config.yaml
n_layer: 25
d_model: 256
n_head: 4
n_kv_head: 4
head_dim: 64
d_mlp: 768
vocab_size: 512
activation: "tanh_gelu"
norm: "layernorm"
norm_place: "pre"
norm_eps: 1e-05
positions: "learned"
qk_norm: false
attn_scale: 0.125
bias: "all"
tie_embeddings: true
parallel_block: false
init: "normal"
init_std_qkv: 0.041
init_std_o: 0.0058
init_std_up: 0.041
init_std_down: 0.00335
optimizer: "muon_variant"
lr: 0.0109
lr_mult_o: 1.02
lr_mult_down: 3.0
beta1: 0.9
lr_head: 0.00894
grad_clip: 2.0
warmup_steps: 200
schedule: "wsd"
decay_fraction: 0.599
decay_shape: "linear"
final_lr_fraction: 0.05
batch_tokens: 131072
seq_len: 1024
doc_mask: true
train_tokens: 540600000
steps: 4125
dataset: "wikipedia_en"
MLP neurons of a small language model. Each row is named by its layer, matrix (up: input weights) and neuron, and shows model dimensions 128-255. Each number is 128 + 24 x the weight over its row's rms, rounded and kept within 0 to 255. Numbers have three digits each.
A block is one neuron, or neurons of one layer that tend to fire together. After each block is what it responds to, as a language model described it from the Wikipedia text at the highest values.

L14.up94:138127109110129121165117136155155152103104142149093153150100101134134116090096123086140118134145128113175150154117147102159144119137130147148142166098156132103143103155088109118116150130146119169115117146153123129092118145122173167116136143107128144139083091153128124139083103129158152129139116113114121112159101140171121149114138087113139108144158122139146141088095132118115051158149
L14.up131:120147099118139151176135098135113088133134144093149112052092163128127150114103118125141157138142110136104124132123080137150122134106116111130125158143154124116175127129091159082119101173078090113125108184175130129098127154140116089152137086095146138152112122087148111154155170120133128141141116106127112097133100137115107137148140192101082179157124162124168138125118154185092126114155
L14.up297:136112118144114067174127154147122158128173141085117146098147159150113142139130113116139149113147133131170136171128131127163126145120136132140111105102134125091112121102112163107108120108153110163158120177109147129144119130161133105090084157077129124156121092122130114128105163122097171136088125159097120109184151138127077136132141155091113135202116103126108167152096119160106130132082
L14.up349:106157119128132156095128110118140151138143141151082149129111116179094147134100148145143104126142104140196104118128111105156138177132115158163165121132117113123135140116093125120103127122128099144155153114129101102155083144162127082177100079116169107119083090138093142084098139119097126157119191183113112127112126127143114142144108137124138128142154147169161137096115106118103160133115
L14.up395:135139117124113154112089106141142104117160098152135125118104123098104124125151126174110151116157142159124133101137144161161129116155100148117140100103115158108127168106120100100097125129131129146116104115107131113134110135094101119101132147108153140107105104127139118129173169090186191124134119107097078156149135141185083152153089132120126156132091168140129114110115128116138160142137
L14.up430:102124113143117112123102127185128160139130103147156118092121108157106143159143174107140135122112186148164112158099096109101137097107156154136131144145166137102143135106147164109109162165119167115111106134090143126158120149125123137150141137082146097121093104103134139128114114100074135115153097089106114095152118202125101129108150138141153131143103135134140121111145123143131100108151
L14.up544:115143146084096134127128152124144131128114128139103156161136117156084086154099130126078079128114154170149142132131116097155129145118129102127117149097160159099154175114129125129153098103163130182138127140159164139136100119104129092114134122119059085102177124130109130147088129154105134137152093161098102140174122130111119114092121132169124187133119134159108125112123127125158132165174
L14.up641:119097083134140151146115124117120124136159090131124131146168141155121112162128114138103122143122155143101152148186102164142106174094104101130150131114097157127143093099100146142109172096148161150131139116147104180163115111122109153102153137115133142124094114115161104141122162157145159139146153093113092079157112099130134158122127119093121129116112054117102120146125091127099142126098
Description: Mid-word name fragments

L9.up25:131110135127121122121137112101102109088121143125154158145089122116150070117092139138142090107150122096103091124113106100118157138134159154130153067111125129124084110169122132148153074137148163109142171140135131166140117143110156130122119121140127127179104094108134113124159125127152120164146081097161122132147155109122130126111116083121153139117097123163103093120125143122097138152143
L9.up119:159122111146155122139145119171114112125137134133148131093105118123176152129087169131155117124151121138183152113119115115118184145086122124119128116156155159120162141137153097125115151093124150117122138170148155132137158143119135134130119130102168128094165141091136128133132156153127124109152129158112126169145108110125112100121122137141128147104107108162150118165075122144128125100166
L9.up148:158068098158147129133123110144132128112136131123130121102124145155137134126143159172095114123140129116102102146087095143116112147148152142088127114116110133126117116132127103121116120136114157155123103123164115131100149154089122126129088163078098127114150138128086160144134122110127124131129174177093117129145148131094111137120111148120146122114122107159102121152110147138130114129144
L9.up384:154098142109119109150136108126109118127132105068128131098083130125145114122120146152111121124165126099124108149214110093108119137133151133137151073167134113130127136119118146101092106143123135118122134101162149133099106137110111142138146085163122174135145100068104117101121102154110178150156124129130147118119111129133108089119163113105149113149148146145082126167114134112109147139129
L9.up400:163118097162154098112124154086071110085125108103106134095113139118137137137135148141131185102129077121124129118115125139103149146129137124133135134128146103148186137111106107124120104107090169126139182102160106151123170128139111081157129103113139110139117146080091113125166145143122113136132152149121126136142164136138116118111137115091129134108116150084175128114078126125074144110123
L9.up405:113130110123102134118103115136144096148121129148188144097102139131157156150110143166105105113152122107115140108159107122126135118087152151144174136112095142111148213156145103145134137135113133121079133169166111144101110120168131137134134103094119101137167059122152134110133131162140162119122144152140126118126146122122123170112131095127156140146165130161124104130109143114135139178146
L9.up439:161135124155136162141126067118125143080143102131157130164136127158135129159156173163124124089152127107140099110125093124140108098119120165170098134146106129122109128115131094099174155104107132123092128136135114151108175130124154124175131110139180120128140125087128108159149137134114115099161154135149164072166098150123128129069144110117125137108143049109117165134149099127128116107122
L9.up478:176110130161133151121095142134103125126134109135144102111152162166135179085115146132155130149099109145119123138149124093087148145138085134126134123139129158094112127163145103142158173153128114116073130129132114151128115131072102110151127123121136114127124090114108117167127134092118116098134134137121132167104135121106098101123074144095150128119150177170090120137124113091117130108142
Description: Surname-final word pieces

L9.up64:155138117151100116103115133107089119085132150150112135125143122160142150132109136171112118120139093116110163123077140147128132078118149128143146181116160137111126047132109124155163123147136121144074157100144133110119150155117138130166143143144155149089116135171082153114129145153125097085156108138148127145118121134111149134149158149131132110154116118123105115128149132123176107127154
L9.up129:110123097147126121138082111146155089126133160118082138135125132177163131133143129144151112088110103125133125109114122114128122121168175112083109142112135135103165152142105145164100154111148121086082181096096138070122112145141129121173160126135093097150093150141126159143134141154124091164137167074162124139113156131122102147193089143179138133106112161119133160102144167145112135146098
L9.up191:194137148110123142136092131167152150123135140176117137124152139149136159181133099126088111111109116071123141155108116080111140082168126119163126124098189145136162094127124118133124158102118077105116158103147097097124138136122134133161066134136134096113112114163128110146121132073139129142136137155126122192097104121114102137149110101143124142123171118196066101138138123100137132143105
L9.up242:109107139145152114125121118156146130116127117139096129133112076158095100151136130162113134151136090105117107133086167176130139101175143136078101101134112142142154160145149142134138150127132127108106136123175118134098161163119175135099103144122108129146114118099139114143117139119086151113157126166107126106112093113129054181095152112163139171121108117115146181120086140076168128131119
L9.up303:132131097090155129121155099123135155159124090158092126144126138149141092112157128141144110111115135102140122111150128135097108116175122139127080109105128153146137139105106099100085151115122072163092161133131131081086162095124151137115134136084107156119136136138108108120091148098126139120114142080123129103127149143132121135123151140105109157113150096139101135115151142090116090114123
L9.up308:121129154112154099125117096118108083148143120131149134130122124123152117137148158098122059100125133138132161148083097121105092073145160108134137130121165124119142177127116128163118133169120129116147132130144110125117149116137163134086096162110058129089105108102119112171115115115128092104126083108123107171087114126118120117093131093143109109127145147111116156085155131163146128135134
L9.up365:126121119121132109106154168142099100095161135152121147149130158131172167117142158112135142129078119114140164114154092143133165157113141091127099091104126104121145115072086095116094126123102151148121151141151129158099106149146145148155085127118129119136123083117100135117106125120128119132128105103118145129107099134132172151130103160138130100116123113135127162112160133121121118154159
L9.up385:166128110082161121105112111154103120068151119147145132096218150058115144124137127142138136140123108134099103152147084120127139146068121118184120143161117111112157104109153087113147120099157104179150119081131104088155147156127136140155138128158135125151165098146094143073104161084106149124141146102123116147123128111147121122131137142132109198147154120128123135110148157126148180095137
Description: Transitive verb endings

L9.up66:114120130133134124108109089110122119120101137128135138143135121132149111139152122125149143101122112144159160099120106129135108136114080112130127193119147156184114112132116114120144130120160110141099141126108121133148132128089146156137121160089138148114095110142131130151130168093105113073137117159149162096149103106148096123139179167112151141185209133151122124130132147177133172143132
L9.up151:140125132110110152143120137182132121146144111127125100104153133117137120142093165139156095128102169184195122133147143136138130114151100126149139125159147126149109107109145098151102124139135131126119124121123135124160094127094102149141120150148109144095098132131157172118125132137092109131132147143126128130111134130102119126105124095156113159071138116154117141130154159066125140121124
L9.up227:153131128122150100132136134148139176084122143141123106119136125111104119155147135140127159123192112156125134148140084165114162113131150109115141108165149148135142117176127146154109153133146140118150103130128142154107103176104136135154121089144124106088149115095083166143136132124124140118168077177129121146136114093089102111125126117145145097135112156114125136163138130150111105098108
L9.up482:106128121104134102139088148102137130168129135152102127083160103115124127160151153108119119149179112108161132155122144105119125120122106116142121063124117124123143142113157114118175119105108133131111130100150102129076140167117146122100156131126122136115114193156116177156122146134169121166155135089098104154104133095100138103115126144096117115117161113142106115149122155146138110136135
L9.up488:121146138122139149116155149114118120161113128125135149133114112138116114087160136139185173156150094141118124119130093170109114085098120112109104151126152134136174098173132140110103129103112172142105107130111064108119150140128145117155098145120101117104161133130106154162109161122167140100093138103115074128135120109094128125109164104094159146161116144156116127114142135098138122115173
L9.up521:157143150082137125107120157136122138160137115124124101164116108087098177151121143162138123143168139148123119099132130138119128157107118098155105112145099160152141130151149148083131158143106098102109102071130138152116086117101118075159125100122121129144128094096078133118108127135159116128117094089133156116149103108129154117161129139115139115085107139140117184109155125146122096103114
L9.up565:123124145071128118125144100157156105132118139109102139141086123166136149163146126137124126102128113159139103105088086150169130127127116170141135085125118128100123119131101133091167133148147145173152112106118082117141090112108160117153119143137067098119100129114119104117120157141177136099169123124135140181138097101141110136213138143182133103124147193122075123142149152150114136121131
L9.up600:140099113123147104131111137114132117153128119135109105145155141137134137124110147120143086100146134146143196193110134109110134091124126120168122126143113148174160096108160124098133171120102119136155113096145116089107154107088133125171151168128163119128145160168142108087127128163117111125131083136132093096118139153102089128101148122155124120207144122156067150162131112167144125079121
Description: Clause subject before verb

L9.up54:124155126102107127139109154109086144113141124112085095116136133122124173115120122128177153111115130133152133090091102111158105131132115106126128118147134108143106111172126134114121167129135146162101116139112096130152128085171098134134117111062088148138155136159131117145123103119128110170187128173127123115145137125131141143141148120101133135107186138139146103096091111141115112119133
L9.up84:093090180112114141112094146171103144128164132179154106137148135119103145148101113147106107120125107100123123143109057106156126137118145140161107145131096116139140125135125127121111094093149115144152125085117136082096150113146130082153109138094145124112108150134159147119101118096107126186120140104145150115134126118110163127143116130141112087118108134151125142112147143142110104101145
L9.up277:166130119118096103124154128135144137147050123162127099158130085128126099159118100126099133127127096128128119135091098112139107156124132126159141125119140073111142117071173120129150111107116152152134110108103123137112153139110168158120118140160126120169107193190067138172120127086142106123105141119130126137153104136142118123086080115101130142146103078107128119133103142144111145060128
L9.up417:132142132140141128105154175098137115123102124135124163159165105097119150118125116114107103119103114083066136149120098118140167143094134118126113128107106118155149150155113117118144109110125170162126137129139102144158143161119129087173159169154149131074151134116106075144117115139116131153097106140117088149106137124126140101139104129107152166112119154132126193138147128106149131150113
L9.up447:157143128108133119141101110154111108100139129144112138104125121190116171089150105144128136123158106083184129137109109120136118141159146119147114135101123103096139078109150142110142142100139117181189111108136177120147123134102157097092157122099142113140131133135127111111161120138108132135161182104149080147129116144138149135158088120136091157147079137141143107087098150152116146082117
L9.up454:177081126114154128120127141159150136127132147168137133088116086126120128145107134141106121143138143096137106164115131080169156134131106163148082139159138114120166091127102121123113155107110122173117171097142099106107123144145097134157102172152170130101123116154170144133083141140129130108126131148113102108092094111074128108127150110119154128071107102127109101104142109127106109092100
L9.up752:116158143096135172125109137109109181132125111131103152152139181116173142162095107114175155126079150093165110116106123106131086152146131141141130116145140125120094153161146128157071157127131111115099089125111084091127124152113115131147141102137161131128142160102152184111124115137171115095149106136131143160120125153100148080145109109118145085098162149135109107113138120127059118159141
L9.up766:174093103112162131086149140117139122126132096181113108158101185142073150132152182080111117150098147087138144100113130120101148166120126147127138115137132066120075115092137134117135111124127120100113124099139134083114130132131121095111150149084139135139128130118100136188141117134093115083167146133155094155083142130164148124133161120149145067146150157155156146094133109143100125090160
Description: Transitive verb endings

L14.up2:126144115083136091118121135117100096152118140137125162183149132114102146118113137157125122112161141144116113110088117145104127068103118120103112150107095148177111133109118108119102149099119157110175124117112095125140161149106077091114162149133175123124176077137137090111145130184107156140112116137106115152157091146159128115105167145104121089143168118168139121143133130113162127153156
L14.up284:103114119106101106143151115137125167128155158128105096113153117103105129136158159137090111106198126125126105166132126101153166127148144126094126124116097160133081122139115119143156116132113162132095097082096076114135155112098113131193100123122142097144164132137138093154154111131098148085167136142160152141123123075107116139087188133123108137116106129123134115193145111117137142097131
L14.up408:098119131115153113081130098115170155150142134136115157112135123124112136131117137142110135123133127121131148150128113139119116133111093136164113112143123178116123129121157132130131125149121158151146134124133124162124147154100121131123136140099132080125180119114099167147161140124101122085117101145189125106107152151098111124149179136129129096104168144097113140143133106126107134118136
L14.up416:119079083096156115151123147191117134178156135147096157112155130133129111072118137144101123140167128121151148114106119159096088126125121166115149134099114157114147141155167068094135140114116112127144107139100127099128086125106099140153156139138130129134141129108131160120135123166105140135124159135129159109113132163122116137137098108125119108138095168125095100126157114132095122136139
L14.up649:129122117105086154150124123123150144128134084072129097148140091166129143139091118132098129111102139158156160133140120118155168108178114143169159127114124142104145121142122119148120116148155125155100110134100129125184110137130177090136118134118147112133117051112082126121128138123112114097131177072117111099174104130159142124136155108145175135160130095102106152161176119136098062118085
L14.up721:149134146094096129109147137107106174133084148133160148120129105154148104125137112121122140116144146133145098154097106157122128127148083195128109145114114139120156150119164124112131107169137129155111106054155115120105142077122161109122104139122132076120116079134127118131095158110176065142098102135158130143122158133092145125112120122117176129100166150124130122145051175124115124186135
L14.up729:171157162123108136130126137116136167128134098143192139125107130123148107113132130148113125137116129153119108105117131078089181128097132092110092113146138132100137137154155094137084161128129148136125097114185138139152097077131161135140122156061115110126129114111145116088151164136110199128135144130121133103143149119116127144139103159100100172114115118142130130093146139139083125149092
L14.up754:111129131097170115138095124110121138130144109154124118121134118128139162050126122131130104098094140150163118176141166139101144092079151085116102119104122134137128182195127100118122093163135156150104146119129095094153094104096134133148154147065113101095107073135092118135133157185126151126145109146135121141114169122148113125143144155122127163116128133123102081173129158153116099147134
Description: Clause-linking function words

L14.up11:140151120096124155102131138102068132150119124115152122139140108139126140073137134104109169120132150079157215149179101130097126127118175145073127173138144144132090116115112124143123112122102118126157126171115127102101110106148089143146106108161145180069133144102082149136104136137131137145165101079126126156148082127078120142086137137095130064112156136116094135121078128117142135144117
L14.up342:143171090121153108100117169154149138147133140120133159135113180100156091096134135128118147144138170088166127127164179157111099163164094120142094151138122137129153109135106100118132140096114100110141152099104150122111083134130151143138139126123147140076136139102130122091098092119159119172113120124158132119147083127125138122116098105122123165130120101113135136101101082110143137136185
L14.up346:111158083133145155137119114129168155123075115121121096123158112088138129143186161107122120114119109149097112160137114169121098149128111171129170141136080104173100135149126124119120134151107145125098128125167105133107103119113136125105132110113138140091173100085132146122120148104126149130164164139113119149130154088128158123136127075186111147135151141102119113128142136133094161150135
L14.up363:129143159099141148156155143107152133137116120124141165090127123116155137143152171150134107114145097120127080143152117181080103153110125137172153168164156125134072090135153111115107112136159156143086183115130122118120122108136126116113151105123149137080181096093117123137109139130141131133132072144170159121149095139127108124179143125126149172138139124109124142139115142147100163135115
L14.up399:083125151095144133132114113140106159161123122120066141109135111180095124095149113113142136132119137122157114086100152131144134138108117165129151121153134121115108147175092167136078120171099112107107122107107096105116154126140102172154167114088154151135155130092136119140103100165119155160143102142140125125117072094143104133156115158131159128121119118115140109134123128140067152078115
L14.up494:128145128109101138146125170139110130144110095125146132101145145106127133145125152121108141113106118157103146173140120126114113165122089168167150156111129100093132124114127119132104129127134128158115099134143090082084099139168121149202106127068124110109092089146087130108136130117155121155140126184109119150134134129150127113145148118141137116160129152116129134143100105118089102130148
L14.up533:159131116150109089175130162137146133114137140134078144171128142158103187148109106146140160147075091148112134124140155128102126119108130162117135130106138144139109122140147114138070130108136126162122145125113099132126086136192103112117143127119154074107163121118099157148149141136115126154094102109137095133137138087103142107104146150158140118077104121088108134116132096103107157124115
L14.up562:147132124127110160138143144125172147111126088150149120125139124146118137107112135126106159167093097126162136123123165143069087142150135136171176151103111115168136123121114108179158107096110128096085153095157093170128160097126155125130110148152138119117102058125108124146098105120137109110067133165149125135125143141082132104147141127127123140089153126164121145122135131134113110105117
Description: Word-completing subword pieces

L20.up349:155098134113147127120166162103125116125085148121144165130115105120118125152121091139118105110099123159140106102099096116106132130128153155136155169139126139131110154130090086132068108136116156083122121117126158142129137137154166121143109103134166099119128173144109121093106152100096162123120120117134119165155079166140117125103099115102111124117106165088102136088170116124136120145139
Description: Word-final pieces

L14.up13:171145120135121091138118134095115114133114170122131118164152129142107114121137128122116121124136084148146185126106139127144172098130129123152152155105118149091128126115133135128137123130152115126141129090146116123118130132135102122139115142111144177077162107163146133132092142133160099152113125105111137128105136156097205181146125167128099118178149070061104095099170126116132154144114
L14.up51:140143121089071128100123123114125154114184118158125112110141133132174099151124158148117152144133157158103131124145148121129152090142127107128159186101151133132163111129150153130155129127119113107101159128154116103160093129128093147102147100103099105135180135141102102129126139096128138153102167115091114148089140134140150159134131130153132136127133130125059130123102163111135151158104
L14.up177:101105157072131111075124084118158105093155117124100140135110092111151141136121133149137162081072107100141134147160133139112161100127098141136184154110132095125105108182126148147140135136126122109108128096126141194109153120127147139153154141146123152115071077089125150122142131143161147130130110145151113112149146134133127091134147139149122152146116129114095151151153105127128166134154
L14.up222:115134113083162132086077143107094125127096115177119100140067159101147134089101110176137138153116121129141119133136129150099151135083107109160137135144151125143135148137131140158136122103124135170163124112148087116111105150158148122126086162094158164123133110141116132137147167131134078108106085131090093149140157147080166114074162133101117118149137103142109146105132135118124132109163
L14.up347:098137094111137127082106129134110146096135135147109109122121136135106119100097155107137132116115138100177194144093124133108119124142144123169146107146116113164091084083104158151061099151118089126120105106137165166108115142095135134130153104108130143130106143149119128153123101099120156111108152120170166175107125161131124104166139125111159154089138161082084154122136131147115144137107
L14.up389:147108117148106104154092110100110164144119106116078112104143126132133076134144117144149104185149135149160112179114135098144176125119125168153149120126125126148156103156100177132114145104100140118137145115160142116149127155100136147150127185119116099094153092126117144118100117124113130091110118107104140174132127127148129140092136170108135119149092139105139115063141127161136155158093
L14.up554:184097169110155111125147122145103092160122142121122124124145140143143115132129114184131141119149125139149111113105159100132091125114106131139116169112134150137102137131153120155125184167133064162111164131119091148105126100129101112079193111101110118139116167168120116114123113070123153086119107113116110143137161154101126152152106124155148136163120099136107087121144147130127124146127
L14.up566:168129122119137140128132089109095147132149115154135076113112189124098098143161148164119132159105154150130136118118096109132174140152128127103167134126103105138147123176109124121129147119122146128137117151114136149096138113121122136081155147093151158106081163141103098118166163094178111110126120157140150121101134142101112123118112098141124124121119124122152134107117157132100119128154
Description: Speech-act verb endings

L14.up207:134156140144107136112099114200145118113111182155122104182105106127094111145122106140096144102167082120171105157147146153109163126126089160132109102151144135172163104150117137130116153144109130147091138121163134098171118111127154095163074124141131124103151136118139127117147143083161136148103145131138090116108151094145091124126102140119111188136124114102108061131089091099124151115121
L14.up332:107143153131142096133138167160095130118152091182116152174097097115133078098110117130106138134155131147118121117127123133129124122129149109118137133078102149102131094154099134123112111099099132093133135114152126148145113150096135140106133098126142110116123136144135123101129122080127135128139143104133182129118124058139117165150047125109150166154122108072144121130114147105118128143100
L14.up351:141126144133144142135144181119163148139124095158110132128115113171128131101143122110127106125093102092155096137133109117126156135101137140152136151128128163135138114140176114159111117116138138114104132118112127073106158086157141105160099142116091078089106146136128172153129096162106153125091098137139144147120116155139126115105132105128127121084165158179147150094145100146124118154079
L14.up371:132110163126147144155100152110095127095121129116115109125122156115164136104114128107109097146143134169150129131139123197154167147090168128097147122125089101169095175135122072157128124133121209130138121140111105155139107145143123121119158111154151112118109178166088098133144105171113167151123150111131139135110129151097177150151109161161144116130157150135122144114144179077133137134151
L14.up481:102173157127129141139076098157139116141115118149112116099164102125164112150166104127147108095151147128160111139106070116137131138128119098151146122094078126123113153128109122139064134131130139123101118116108131103154113124147123123109160107150113159116148155134069078140119099098102111109123140153181168082149157144128076166115151116157146142137151113148159144104121150127125151108111
L14.up537:130096125116171145143130132140133129067106136144134131087095136151159114098129187136134110110144124156129129097127122095085120122140168136170161098087109161126108135142108108107098123139108101119107145108126137143124196091126116121137121107109126107122126083109099124111119140148142105127116146132111131150117077152121136173136114105115150104143139093148136154151090118130133179158173
L14.up687:152131172123134127111145123103097144062095120149132130104137111144129147121122171166135126111151142175130098140118132097104139119156134172157104125123137150136154138123164157142126123157154110124115078144125093099143162091125117136097144154109125142102110117070144170187137140113138141111121139133093120120128093101103131195170156121105133115150048143126093127135132115121149146099106
L14.up737:106100113156115153114101135152160150111107097148107106151119108155146142102087106138118114135145117103155109090138138130121162079122151165119144153076131140112188134141115126151100133143123132122169126129146112101154116122129147114159136138088114112112153099172089092120119150170138120142124089088106133072128127101149103141112084120125140182129101108188056098174131126060095122148088
Description: Split-word endings

L20.up704:143133132070122108114090127139097094111114103098171120109163130159095099125144143154126127152123136164142108159114122126110145094138140112141116156152121125159159119155127122123146129117132119154138162144140098087073124136123190197162136077166163089109113135145114114116157185134103111132149107150132098135092183107128084120174143111116139113127091116138170110108170093135095165123143
Description: End of split words